config = dict(
    norm_eps=1e-05,
    qk_norm=False,
    bias='none',
    init='normal',
    init_std_up=0.0145,
    lr=0.000371,
    decay_shape='sqrt',
    train_tokens=1440000000,
    dataset='wikipedia_en',
)
MLP neurons of a small language model. Each row is named by its layer, matrix (gate and up: input weights) and neuron, and shows model dimensions 496-687. Each number is 500 + 40 x the weight over its row's rms, rounded and kept within 0 to 999. Numbers have three digits each. A neuron's up and down rows have the sign that makes its largest values positive.
After each neuron's rows, "fires on" lists the tokens most often at its 100 highest values on Wikipedia text that the model never trained on.

L2.gate1674:505431529423459473473532505461567468452448513537507510429457532486532510484410470451477544480559510505576524556465525548515419554507469480522527594522473477492495500530485508493425499501536569508468499441547509478429471506473441496542560519558530456527465469573471546447475553501514522549480519521514487461529524591488504489449536457527540576606507525502496428540485445522506500465474520464530527511548484500492533541539490444496473509497450547471481527471496517489515559481631574486517461521476485469463431501532505471493539506487504514562491555513500489576516493520564526461
L2.up1674:463498443514432503524545471548507471478501483454486472449537481448519531521511547520495511509509564583492519528432487487469512538575495515529523441473566485558590479556472579445461404497513470501537527489464475540510516409569484554442460437459551443462496477526548492535516492499495511514494491493508510512557535476521496502491478447467531515468411567583545448562478493572511519507486493545559486542523433568490560460524505469503459467481435546475480493511495500488513467503446516495486510513545475519486563500510532534534519515472437496554581500517541434548421568490494508521
fires on: "f", "'", "b", "if", "F"

L2.gate1919:436492505469468490483458565513534540453509569487569445489509486518498526480452539493462521461446518518499537503516584458481479496524470520472553433521446448590532456524507503475505498506478566501487457495500471527555413499471532525494551469522439549563436549447474572501518529503545570528545525506491453570506492507538485490568442500492529534481485472503482557510501521499487527456506564524515486572468456502385490539559445465490541488531449531512546473561497495486509598479491538499493514561553514538500524515495463502460563547457448481463485495529544458501459454441491530501
L2.up1919:466448621505494488500469520512494524515418495493431468491476520499413497511487540363516450533485434518533454532523564574468570511528479433560508445500508497451493519484544500506580514512529515542452461449418499513537447464516551501489441483554493452520488450459465550534483470472500494491421462446503501504487483499484484521458537484526469428500453505448506511499527515477432425540474502478484501488493463487518452535566519516531583531471494495503512586473554507638542528582480477552580494524507437491525482498441529474520480501509480544531430459523466474498493524433542477470
fires on: "er ", "ers ", "s ", "out ", "es ", "\n  "

L2.gate1763:488520560566495435503591557476476417523503454534518429446450504492505423483521419482557454508469541515472532511422538493537534546503502435504526408481414540423585520479499484431444481492529526526500526501463471506514509499462484562467466531453463506462450527498476593485502524582420487512484461478535519569521465464439511506576447507512506504578392477489550489485486532488466504537507478488544511540455422553507472499483513436517447522517483564442475570504469545519485521485467486487508474470593543495444514470496454509611502477546530507502488497487492493531475519518516541523
L2.up1763:550552501535556530441476527408488485456536505520521490471520428482487480541552512473506535516470485475515490461554493535557428541483502530445452557455470539515446587556498461563481533444486443509505500483568496512481515447498446500487549503468410572550459446547542512577508520451531542490451474500543526491485509507465510527565518613534538423530543523560473505456481605475445449460459583508536538484447474512432531482469516505514582540578557503466508423483504449533484606489492475504492440418448565542475504509518461458526506497546491542492501503468475542455454457527480491457
fires on: "October ", "July ", "December ", "uc", "August "

L2.gate477:521538541509491473438485507531474505431466511521497509493484392512491542520496570521461474503451437514462510550485536431469508495503494469478544520474427500545528536460498509500523497518463494466554476500418492484554502518449530445528509463502507571513488540526500510522512507534485400425552458516512459471508487492503528417529479577461526431518534440442456427542514484487507469533484435490496490430498483489474541510453476494543548539506514544520491510421506589441441415508462494574565575482506433507454524538561526527555535546499441499573463539553455516491541472513507561537
L2.up477:483472543555531500586492483572433518467535498504471418466483596483480523596486459522564482486493475457462500484541481505474499535542483485558512446500479530525471487499463492533423582510510512503460541508479504545441501539480430449467493471550483547580474479516479536482503502485504501441469469535429429487469558528480527446504565509515451510532503500501422479534481547533497407508477541523535522476516546516496507476503456513484506573441501458489445499512464488519557503509523451540437446482516483534558485473474525463513515527597474453500486492439574496522465445486448479505
fires on: "A", "s", "j"

L2.gate1313:488510512512481482460540472500519480546526550477467465489530483491443490489487449491507485478519490503459497467506478584478408439498484481528498532453537483510532501490501557451508467433480516546556539492442475439450484537466512496501471486444514446508573480527413497462504475508530497497521406511556461425481455573494476471505506428486551478452503562432431536547538422531479452520461477518548507523485477427527499530516561491504474441531554457429536502500470439527484541510469486509435564513537489475476473510443460495482433522591495514524509427490489537446485443548506417447
L2.up1313:472503428516480480472530482432447517548467488469483449512519491538480559528477517515484507510429455493458578444468517468386490443545491522469426565530579572519534497509397537465527527580555548487524541505549524479541521475510524500534480528506506510452533387501469505555473482504478408519465534492472488579479501487482543513536482539520529461506474472542537461470509507558500458539428494471526537464533480511574471542480524526475483519406565452546493519534481509506484476482469581489467486486465438508469473504512449502495513496511501466540519534501467484521517569536459498481
fires on: "dec", "Europe ", "ental ", "European ", "Europe", "world "

L5.gate1063:431455548450503408531453480552530527455453462460476492557426479529541459469524493497489465452481499517525531527455473482521486527532522536554467534505443590458450492502465497465458484495564432507493538502522484574434547514480526474517361395483479504522501533520441479566547467513458609442553554396483557439500540492500475426478476469447521401501529505432552407565518514477548508507477570533477514500495538490495506502544435502509525522489511550501534482531500493443537444514483505397489518528593465467482482514433474480494457442516519475458490543571470487513464562516512486520
L5.up1063:476491507553535472598468483452509513462517518604478555516543499564483450467511480518503417499480455513542508507441509505538520453515495609551470474503506498526528510559437481447465476559520528514474464483464495514497508466495460514456424465492526521466508539449448530523617495563495502484520493537486419466530543456499546462504453501484494518472483546473544532525442508430499553448505517477523498513484570448501535529507463450521527497484478453499487465437400524448502540501439486472454550497556558482462518523458481515471524484486545582541589465475484503517473502536486486465
fires on: "ati", "U", "ure", "ity", "ire", "ery"

L2.gate822:523423492489527597568524525545488497538533464498506476518478554491515487517484502508521490499483522500476496494568465467533502408489495440557480523549431546452526533460489416556548482521431465488524547473436534507512556418540478493460555538504483504515528506518517503466494481499532513558471548504474401517503505517438496508489513458442497500502514512467486471557505486469494535516577515516443448496451469493466531462487484531468475458460544517416496504481551518495560476498513461504518548479561440473550489496553487405555501444566529523491561447498508516536465503531490470484
L2.up822:471538494472464531578515460493457452444542489442479507476558529506459536514470543542518557564523479451523489544526474484517477465532476537478516543453483425481544429491493524523445471551438467494534449483504535480454546511505473541506502511522535544468554489557518474414514512533482514464537487548431480522472568544506422553473551484550562511575531443490499485488505481477532480493532435494503510456496512414472505500594526546498558550485475512476528511501558460400488546528504458539457375456451445539512498471543536505600487556472496470517537482499498466481540477580534491560
fires on: "22", "ley", "ton", "e ", "ey ", "amp"

L2.gate1888:552542529443566575438620377462549536474524456465469552444473490464493413463456559498469457467582461561496546568403510512515530500594506569604549497602506488486466478561446505463446508468454500493489488491484486427485476530543536508563528471603539473465508489541530491515504458460540485452477488547423494543524521447499511485516495558408443497535582446457515568515513487478497486465507486537518501453562545506485511553522523494470561566500448603477506571517485461474583433476444458576489479504513517497512502479442503432467521530494539593549578492446541470494583503479568509533
L2.up1888:551496518550529533502502522430459524448436564531502521411449488486461528496482531454498558455475549504578473523512432512484528484506432536528508577482529458514438475543477451453452569485460546512467447515462528464519576517517514559530455496514516514498492598516487493493489495489438443470501552514575396528461478488439519483483524534578424465536504525487523471551457488525468543487493468509525462545459428468432559504489486592491538568557474522517544457502374519408505544456614488590495491578528533520508518495487523432525451556580474465461537465417461500502522511496450546533
fires on: "F", "ph", "f"

L2.gate1502:524500548488449441507556602509483498483550555573547488487553470504491515532509505501506493531587564390477576505507438512510484503521463527530518504402466523464525458507508486585461495493488516495493455554512524476547512514491410504480479500515412515580495470538449515522478524562512523476485504464502474472497466536463439519533500482552544442516514449487502513556495538471505512524436515488517512506482496470445418498466574512548508542476458536526442488494495581567556456453414508427500456483597474463418510505525499490462518465517470487523512476499507516492531441542509503462
L2.up1502:486449478523466573497498415486424440496566410523529513456473442533525564488535515467431518509507506605460486547530436543485509522571494490485506464446520571474522535481479469555431495516425450485447558500552452460518550491494500537507538511531497532528515460511561449535474538497469455533477539510557497556521441499500646544498473459470459538523510508526428472575486453437479471468479562491555519531471509392527479469504464507503536530397467521430512470475528480520518438551503501490483531471450519514521518555511548498523514463485502483493522440559518432491471547515496500453
fires on: "August ", "November ", "July ", "October ", "December ", " "

L2.gate906:537475578531528493483521473520465481479515520510508553514416497559504450510443536467560549433469563517500462530483565472472443482506518517463540509529482378575581446521481432463535487525464540487494467442492464405440554504510455486450515537409523529535533438489544525473514470546497467548506416545462472469423553501500493467489450481467532471553545633585516407500482471517531521500480466456553491478463537482484540470493461463549516435539507536586530513446549483472579522513534481520478486476469475515388502542505567510539463572497466536503513432473452533461564453443427473453
L2.up906:559424490467519464468494475509497471485500528515483466418400495487468511470524526536505565512444543441486440468486511484483529495581452473404503548491600463462514448479444515474517524500476504473514546550482524494485498519516531508518505515510479609539480517467569513488578445473505464561569477556566490495513482512562493516467496450495559559495459561486440500522495456494407492490469516491587518525438470474462535525383486434509524543452386475486459529450412471537514451559481502543500480472512523491527500545564549583507426591466498511543485485488496478542459570486507413513
fires on: "F", "land"

L2.gate1740:479563457471535465517512533442445511500532472508539517544385445498508459554450560516560464519589514485395490434463483598526527448484512570457515509531473505562577467462507547482562597559447457444455514526502452523483492543583467427457468507496552445562497492475592501521503499499447478444467529543543493548516547519505495488486518565452524538542530439506566457520517516445445455531476493507501510517451532532462470468484511496474542527553470537441495512504433553480512494474561518499522493551482501440503471488533462474586510526540542472552538464479486549447534536496524438477
L2.up1740:516514549460518537470536465476461530535577417469499514458463469536441425516444461452501447463484432524498480514439537478481470440497450516418537502513483480565446524497479554551445530481452435529517514508556500560471471501424524489505552507569487486465488502440493489460521511531472479492481525478499496596457478532560519546493463578505459474491544452443497564491493467500467492493559574534483491433491430574528480524533419511503487522503467518552546518527434514449508544460473465551544497529570520468503462488498484452448508434490474540538493481490464520458528540480435507532
fires on: "ers ", "ts ", "s ", "ies ", "es "

L5.gate1323:507488531493443496493465490523489462519575443557529492526437461555515501529510448507552504456486449541470484494397503482482530530502510510549473487501409465521490527460513604534513451522535495426494501564516540513541538528514483511465544460527514504462467585517485509555497428532468533431497505518479377445527526587554474490457510530436454450436552479441507529500549475493453462482545476463528538435511447558553522509437476537608530482405437490492484512479529496452526487536482464455546468499527529509504522542491510482552491535508493455471510461544522502410587528508520468557
L5.up1323:461487454545543457472520407517522496560506565409525478572492540376471545503468550524576431528497527498475533586543448472476487490515532501457462534511493474546465504483522527474454453453545599446445497523470506478554521466442499484432495509526543537525455461469519567580446429552518466549539507508516476507484577544416486458448476498462411483537462498567471520469502495478532492459478473524509482538538468546481475519528513487549559527495539511517495576566500509501464457493497514510486471490473511488441541521488511452528521472491519507567501568412504602494463564485480579563
fires on: "\n\n", "s", "iss", "than "

L2.gate1201:545467551491513482412523473624504501463463476470528454492445505514479532518467559523504503505467463602423509471483537436525564406491460601578449471456481385521602510468449604554512478538518478516504502509452479468465550529513539488443464512465487584497545419523511600522493467473499436434438459488494482508504479558535546511528451435501446547492517536488465462510526503460476501522421504529472521418523469543491503481509505440565506487561438533492382466460514544471447416577537513534573540490534490542552468514499559492513505485521496496471527519512569494545513505463468465489
L2.up1201:490513423491468494491461411517506540467490509507542484563474540519518514550557473470544486520423512481473512502503514369516544487518547527565483499540461460555529585507413475475630502535537491452453484557515553457478548533522517459435520559497469483459477495481558508539503501499540494561475517536496518488494606436471560529487479493481434534547506379524617487546515563494523495486482536532526496432472581530450472505472445506534510449549535477532524482472543488553572531503532477484529562458445438489537473526642445491487517527517482562415463483630502506499503503539487489450
fires on: "a", "a ", "ach", "ma ", "j"

L5.gate1460:499511489487432477521522544515541550408476496540494495501471507592501489550500526563427495477513495531466473471501536520397471473447480540478488564457553474458561473493475575545499490560519551581477556493468509500539468601456477382488546477548492484494448556418563494477502546473520413450527510538595489514478552559550433476501524633431554487570542474587496527544523495525470398468499572508577473487561485453510536518459534464480547484480513532470544476497483506512508519445500440504523459546486484519490530463572550495522427459492547500437492502494439467504542484483443459508
L5.up1460:482480554506507564486491503436396493561531491459490483451517575452475491485424459502484422531446491545467535566488506505472516518507526443518489527556435504532491537450491509544468517529531547562512529548605525443430515525416446558460527487483479502456544543461464507420542491458510522543531476582470530460486453509411493506477508546475509542391550552491518530542488482529433492580532425463546447543530462503461470458494579481477453531487586456507462453435445491509432534494442562530534510497501505530524454506497505540523491514471534526486488599510495516485525518496496489501
fires on: "new ", "modern ", "current ", "world ", "ove", "original "

L2.gate711:559441575489498510569536505555551463490622464464489417543524482487482554531459475526468471495488469483456485429475526538480511480489494460440545487561531513493512452542602469503442517513510502507558518497543532497510535482507493407512499484518501497485624468542438456467535537491529530506576471447432456430539540455470506512520519513513550490477483504478517496533472553498486553542535457519488435475493465514393563552486558461496519519537503512450443533517495502451498530587567490476514506570490487518475503506445472464476474456469474527557519449562478535504528506473498464479
L2.up711:557487534492527504528491481571448524546578523534539413428448491490456466429556508490496566519561557491530484500568502558453506510537487530484471567487505438429507508496471481477503521544475476426471560472505442500471477528548522522533511510564408536478497480475487453512466451465493529501576449516471536533449524468441570523438482544459478524447538506443427491507506474506516542513570509487508504508518453549541554500537477521504587494490541487491540441483535519491542410481517502455502445589498487498501461478472457489451443481556522540424477490533481526471469499544518520488
fires on: "Di", "ther", "au", "van ", "en "

L5.gate326:501483552572499477524538495477495480486481540548529517494442507463526467597409547480487551523518500435481519520464491535516533486454505474472448523518552550501556476508543542501528513521382541604548485562502467510482482510506549474506540486506488467452508511496550579458513407483519530519487515519467472454565468517467495482494532473495490523548504447572561557459566485458506456517591566494478535522558535473447540457458501483518448454443425529457482451512598448504481494467511492474507448567491458554493508555489497459507423575487565488589471559507497489541473507472471544469
L5.up326:503509493447465484522435467526409466532503466569538576569517490544539494473497479511446468463419423468467503491462444516442520517573449498457496484484495517484496488498476492436440576463506547558481469537530455474503539485545554545529482445528520490488511443506467532519471461512513480584511480494558514510468463524479551535487479461498384463494526540466534448489486506502515463547493605513525533476540364496424495517460476423566507474474503510519466505526577573583491553493514478561519505519443494488518462480520501484439443517482507499535455532453545517427469512491500538479
fires on: "exp", "def", "opp", "p", "lic"

L2.gate1969:453539538539522483458460526510517540431506582452487494466520447561557504485459510506501499532444481493521503509464447540530536504473479520521435442531458467489491431441513423486470534478496506511491509526528517534499494470485466509528522536526574436569488532475455456483499581464487483504493459454521503482589475507431479448503551520504460526499545463497493462514545536460506518483533511502490484449512456508555512532500446514482564563503471541480480493532464515486491541500543434513487521471458452478546477535532509476468474524498487477477513554504490453559543566502545533522
L2.up1969:458468497519449515479421547604542534492464521496474557550495531580470513509525444433453500461441524477464580488478538476476462533425465476477561474551534454477512457527466550497458460486481481504527519550491518428447524515465469504467584498549516426439465511425480523463493512487453491504548513527493547530470491538582462553481453537479566500389480477457525482497541491558513437578520543467529463508468465468498525513505559541447564522537456512486486511489497543539492535503500503531532490520544464535487478451551479494542521483447519510397496434525523510498490472489507492584
fires on: "°", "ign"

L2.gate735:500509543509463517603455525479405538506481440503474486465492503528424452516561438427498462546515482535473546507490493551528451482506498449516496518527497525456517497472526468469483494537447470482420543406573523441481511502529523539494511459545603562541563491439518486482477483474479467532441499467559552577475498520539536464485568517576531451472475492453517584508504535543469504539473457498537452440473516485547493508485418541546498543500517496507480551507516490485553475532474474488448494474502466623427564445554496505452487500475493503569503480489581530582548530513494464525
L2.up735:514479490523425483442479520563475514553513568584548567518514585413458486508523477482516430488541503464471521411525552499463531533500513512512528503540492504572510495507522530442526489426497524541497512449588545582451440492497445497524517501528558520589457546515450531510510462460522523474523437539474512542470469456536486486478537512504490481435499501527527535512560460514461477468454528519562512553405567608523526465541515528487457506504509450500521506547516487547528463497474522482557473484605563512510535561509526555528474414441453514472409580550475501500550543482437532445
fires on: "c", "Gr", "conc"

L2.gate394:525512452504543495430543489416466557510437546491538604449499517465469526499539484469467491575491524424527460504440481521504516477508451514523525518492458457463505494564463474532500482511506587533449498513498582499578504551549485499469513487591489459498589488507484530508479505466440549446488463520483444533503485471492427523538450489510469469432484483472461530493488511495497569429506535511583556507540497453491620412494446548432497440508516486458503520452511554447528525547498468455444496532590450524423491531494530490408470519455531557506534485459449469571475510516462499437
L2.up394:482546447455553500450482504352464478404466590452546509545511486461482515456524504485562544451553508487519415517529440566471442519392476507538494489540473498546496508521514465487531470494501505477459597555452598529486512459507508473527417466465567495555560488509548459523554519523530471573478571443470514478488554537494488527564517508550541497480508571484560467471471494445475464584534464510539509547526407491388528457497510469460517495544487505476483554540482476363480500517556512518520448560520527426489492472475553509420473490481544504533576531528501509507492492465502431439
fires on: "F", "Fe", "fe", "land", "an"

L5.gate1983:498524515429507552560494448534515417537482488522466494508472458475467458497510539517574492444497454457514549464490565561422474512541492495499550478574492478506513486507470474515449487444512526477440508462573443493544487520470521528526573490497484523507440476493506459515494544447396573466475515495475438550405457507490487500478578486434501421431457459493453503555471524502470497536523527518542488436546456513500494478504480501500504503474503526486521514500475559470551425504477416536475465454561530518494480519485501495552520479439484427536545596500527548482479502488439540535
L5.up1983:453509506511510501482457498487518514469545544494566487533489520458537561530527532460595456515520479402493455463467492490457441518534469508482414473589469576495524503566538533537411507531430417570509506487523452515469531487552520459459559498530552513500502467445502458527539476500551466498477512395533577541437493546506549484531590494520494474473449501527458530471481523545513551475517488548577489534481522461535553457530551515511428474453500497504494602520480555510458511442500589540501413468548496532472493521519494431504567519516512505512521548535485420522416469496450562465
fires on: "c"

L2.gate1840:506472490529500473491520426521542500580504465454517471494436478498462484518584524501447525463515465514537577519509572498471485507468461541557503549472508472505583498558584531507494464519521475449470529516429517407460467536554455534515515524480496473507517583449450586495515513496450486541456490493552459545443488571534571594498533522482505484503463526481447519520505492452545510594505505495471563545459503485456567534422495447505466520495426479508456495562493562461475589532496417545485497521524474503466528494533514415435400485503556520481492446499511501500511534448519523523
L2.up1840:523487547474448456479523492490485533533491516505485440485505563507525515571510446459436489468503530599494494503501505485489530531453504511582504454491487487458490425529506530484521486511486454483503487519505471438455518544573543496440601432491523452495492463429429536424475468475482510515473485548486495530464529509553490480528590517565465498467562493510538479425479442434540527533459514467521593457504525488541473508487512463497557498466555515466476602555499507470475497511495495469490511450457496444584561496504510489511442486539473571499530507568440461510459463438476569578
fires on: "comm", "def", "Comm", ",", "p"

L5.gate788:612463547512541470577478458466443536488523495548553515505443465594524543535511618477522482423533485537478603516452441483486480454473531442510509539552455506510463438547538474548468531478508489480522495559539464571470439520443521490506526497519516477513482527513498587444572422513524480466487532564454586531493531434593574543487508573469475533499506476517487502553499576523397551536541527510493499494521613504490502529446513554513457558481483500464516520490562492487475491465475444504578461496539472573420517458529490521510545476484509556490436535553501486569505511525479450517
L5.up788:465498544457468509533466500486443517519566460517533461512535540492460445509584565483511503529512527518499548466411572508494496555491490463410492568509488485454540447465543597492542533485520474533432590455575498504546494450494459512481485517499458422486508429492455575466548555487509575512526596501494527490449517483527495407512508513418505480532462534506473491484494538505461454522486444511553489494438522533520535557529542460478493530552560451467509466512499520465506496453535519478428475483537502595443478518462496503470448434464462504523452479442449488513514516453545410472
fires on: "Bl", "bl", "Team ", "Blue ", "ation "

L5.gate1114:469492494519503469505578547464473490479394503484554556520480483452524547472448480547561498520515482537477497443524544477456480449522516562503516428524491548431520582490462537477470496482454431532542535531521486438507517546477495465438469502545462536590459536449500442459501455431545523503473462479573492505413501507463531483479487511546525537477496555482427580535490528600487523509511568484466452522384484517545511458471500478509506535448462540483473465512516562469543546525489491477472525504513414531494495543463550475463467502594497491520520574487486536475551507552451547514
L5.up1114:568547522495510538527498531450515533503570546495505514452527520516497448462486415513463496479522538532523508543554493555461571497527506468481530447464478490638465557487445541427481514520423495481485480447412517550490535479512585521525462531537495600516585494500453548508523501489498510495511559502507515528557479511464536492472505471488479528484496474563553480534511564494460498558556498524561484499488535482471450515518499441479558556559513504504501505496506549518618508476506535541468479507526503416465513556527494543460494503520477507506507519539486548451481529560489500544
fires on: "s", "Jr", "tr", "e", "el"

L2.gate614:509513484478511496529509450536439501492456556495538495492586491532503583519491534493510519526503509537490455474443457481499470417553452480466437467487490481517444523462504510505484474419497556534496550473521445517520510490462539444466549482552462442501617538488522488510487432445519503486525474505542499540470427529509551439526486517516515509478455482481483528571483472554507477519495483531532498395573441481509499548467486503473569514509535501465511486512463508431492620524499550492485464583497490503452421489490535472531419494526475503417484493560533422529452521449571498482
L2.up614:580483545510492523469566554534542505509445511474480542515458503512490526445499480424460486455484537503569549537504526518491475420503490458578506469535449532457484464550538411490433479543490541517491491490499493440459531506459490556430476487448496517470524447570507446482479530504491516525470514524529540594527468517556494488496507529500520545583471508485495497524488483428493533491570554538503478507465490517568506540552514457534530479545461471432571436502519485554522531531560491510487471569475519422468491474497564572482600529444453480448528471485502486543500552546440477490
fires on: "°", "Mac", "th", "ast"

L5.gate1504:529479528536487489567498563519542499553526501587496450473467509481480509533491464498506450507563444422527536490475529529500495497457482475477480464530545487499524515460589591468461529401502538545479527529517499429448427430523475463512555511472452534469516599471559459540480544500495493473539468552497468487523606508557443520550549534549482499463559463508490483478501489487479562502496432527538557461520439446446497514543501463508496577471436517484420513502522494464488527566498526433515488421531445493454495493440610501422482576487463516408489518435430526484475549482504452482
L5.up1504:465495516477441501519475520542480511583445535496530540547503513515540486512507563500487384503554536488503458538449489514408506528540487511502515463500494517457603514536529474543487460528423530468471489522553531477507485516529462487499558428590514489517516489553517531509397500490478493563484454499542502468554456507530398515489419469529457451477497502458493530562524558488455506497477615489435510542530478451511547491465473464506468440443461555534435483455498525517482560556518496598511546497456526495515504444430502495479534498536495457506490534492548427488434465411526523455
fires on: "p", "cl", "def", "UK ", "oth", "-"

L5.gate284:510468496487511569462527577526576522456401480470512491480491449512463542448512500534484478513516577480491543488467502531456479461540451460463486472473463493511415558438536494547525514491517509519541520484501493432515489462524485513485506478456494489470529534475451505472540574505528460526466498545437500564460482545475509447524449509447603450485395525539521510543510534506509434561468481429517530509542513458496505451483453524488508615492507595441513561481541424501467483483516478550504521504539429544427511493382543509577491483527552450513508549409480459428437509487482444477
L5.up284:492476489499483463524493515490515506534493521561483572533482522511509468561526525516490458422382524523506525484460497520555511511466512544490498512459491511443533450547538550491459496550546476506446467461530562550413528526502535518579582425449538525487499527461538449454478505539533471460528461487493481523553527554550493545547397546540490539479526554514542459565484481514558478542548435527545459557506477522481486428470516498524410447489496488546458502435564453474505518532490530436549514520521507537462513437372511513504513437519386511474509512497483494497525525542526474459
fires on: ":", ". ", "Length ", "ia "

L5.gate1533:494482495583542494465527561508452551464446549468576552465450489608424507431537568472493584495500530557515470494472493498439518442472538487484484479573523499509531564534528475570523483486535468427467531513568430443492474553484464425548592563495482561502511537465433511512531438545574479511433456491515465555511482480459477529506437504494515528533426504537440456520432457567445468505465503549557597559514462515476523511458526519469463445472506576462517548518503427506531534614514526553604536443523530573544485500489487432514497497451476553535540546531521464557514520520438485544
L5.up1533:484459429597493536475530471485456473453565561442563506529513497491617468511510507494474508517504592527548538504497493513513496508472517447461510521494481456552495530503502513524478461533486494512482490476564494491402470478433441492503493531423478544490579451546493487519485450451499587489502502480532498493512443503531487591483519504562500561547394475479571542475504500478492483469489503468516518507522479522469522502498468495531491479601475519505431472504550429460470499491543487471454538524524497470479584468571424442420442436561507495481459489559484496526450468483568451418
fires on: "o", "ic", "an", "ent", "a"

L5.gate716:552449488451547531526525474481494546555536514495446460500548522478438413474498530481546452481554446479513443457490534473539480557523513506539526436505512448506480480477484510509561411530563439530529492524571473529480501597448513462487521562561577476500470494443464543509536474473540524447516524469504583575582565516513473429493543451496492539524510527533521533492460594476481482528550473483452468473505501543511429513516487534476449506521523357478456454471530438485538503527570537544557448597511493503559501488461447471565533524462547461537506524526543431423517536452475405588
L5.up716:594477553498499525476513532431507531480452480416498513504441510467484452490490513503526448484459458573514419558489554432495506465503482535538470519471550490506527413513482585549452460462436500464498454581516521533550508508505498475431507556509450476456464500487450505526579466480528541457528506550511524531504502553382537486526489487486424525540507424517459534490440421479471520480563471516505497498508499505502502543504437493467439619479481484469544462572470513480466523522565533528476493481552545498422452478569462449553440571468538497477470441482469566488448491528492446495
fires on: "ers", "ers ", "ks ", "es ", "ens ", "ates "

L5.gate1809:447465504512555543501611443502516523474455461414525524469532443442482470492566546461471515447402537533493501516476478502515465493403452523518462508497462463532423528528457490503516510458516416471533456482457480432425500469486494514548495540570502502511544521515475572605517429525478471489437443419468462474527493535513502534490509521461464518439458525518490491517536498510526436499484443477441529475507488546489454448555629538466541488510485515473516521521517468476495432467495502403478489471531568441532470505557525513495446530489504525484427478523547507477519591497449483508
L5.up1809:514447454576479479491434471552427561494531498459524533435503519514510487488488532510517545504521550473576557499571499479501486500472474466470482472521485492561487539563524521553523545534471475460596456504498583431495519489538435564465510521550460503506464495522532489465468477497552452498531492477473473433490511471567498574523541542455495469550515521494483503455498515525478496609493473489520516429440497489479486452497530505467461461473490510575521477476531543483533473378447416502486469473522533468502620468567466492490472424534506509463496507483555485476526519488528505535
fires on: "eb", "a", "ic", "an", "ig"

L5.gate1507:486472518479477512505473539542492554528518462483469440580516524518485437570511503441565513530488510554424480492522497507491513531457512500375550502495516489500490559551507520552455499522432503564493567438482467473450486503468463455435541450476468469489534531484551491513463489518454530506554459546538487562412511519467504549611369554479527521575457486560521537496503500531484439575596411471539600489485488476470560541558470486526510505502490520459527467477473494452511443535489491450565571518516460482531552487437507505492434460485418510506500569447497520544414526449464465493
L5.up1507:524475490543430478509468523484488506490454423437454471515500569551553472420561462398451506491419532478483526483521460458526559509535510482464579457418531517458476431532464483481487386432510547437454586481559478562475496523450492481540458536480517567454474494509512498497485517550546457521541424535452400536441441561544467487451574465586475506518588454423531481569522493425495479455494451514527433515524410517483484475536511496454519499536472508536538567451525473529458566484495494518516501490521446476468522416494522508448493417531512480493449457516558560487501493505476482487
fires on: "u", ". ", "Length ", "at "

L5.gate278:471482425525452514518459488508481496539528532523469565466495476502562472479534498498499487474521429521519517501503445478493494516505498409438514410508455507503504572441508471505504481540469523470496405465534526517510462472471563474411489543472461582445487585447454464478406538509549459503434403431587511497565496520488607481477532477485469496532453460484484534486528414519524479522498411496494483458515449518520554465525545595489458491503485507524521603455565481547430546538511538484475440496509521556469455462433471454509561560556507560508574582485530405505432488529482543506
L5.up278:522522456431541532464528466493481455424509496498506491530496489477528512501500552499540512502488565563513429531446491503501492418519481535467503503550514489534486456506476515511451481528513545515462508439529465533546521459504495446454480456516499483520453516479480510535480487534541515480499383471502472481570578473490456475495470420462413439443427408525514472538494553487471517496463484494515544438449564566486501457529542484463530514526513539508505531542490449471493473409470529495478443446442472546492538515531560511537485446527515479531443578518498440454496484525487495486
fires on: "At ", "at ", "a", "±% "

L5.gate484:588502538506531565518511512471487453413454568478468418502477482498530458491477512516535499479504511467511512538524508487499535462555484562392503519494588516542508455512512544487511503486515526494474525515511420435475470428508522506553527473458476540586488487480507448523519515492485509452426496401536475548458497453509504439448575563482468455448550516496431526470525477486518502531468453532493506474604505500516509515545542548518496540498463466486608398464557513393554506508542470497522507532410487509538508542481482467479501536461553443511521480461517454551461486557429487544
L5.up484:454480558483538468503492511487519417535490454531528558470444506552498430491500498489490500501456502486414482561526539555432465457513536546523517474507508509478460489438456504568492480451476560448456495492459502463469540509447531492461452426458560543575540444529497527537473500484397508519553462492503454599551520543514503467554553481511517517522490619489490449463542459470409427513516470535482526466537493483487565559517504578425531466511508510606589530503442497528461492427450528536547462491400492491498490495482483458428533491486552558493480531491519496568568525480512483468
fires on: "iz", "ok", "az", "z", "uc"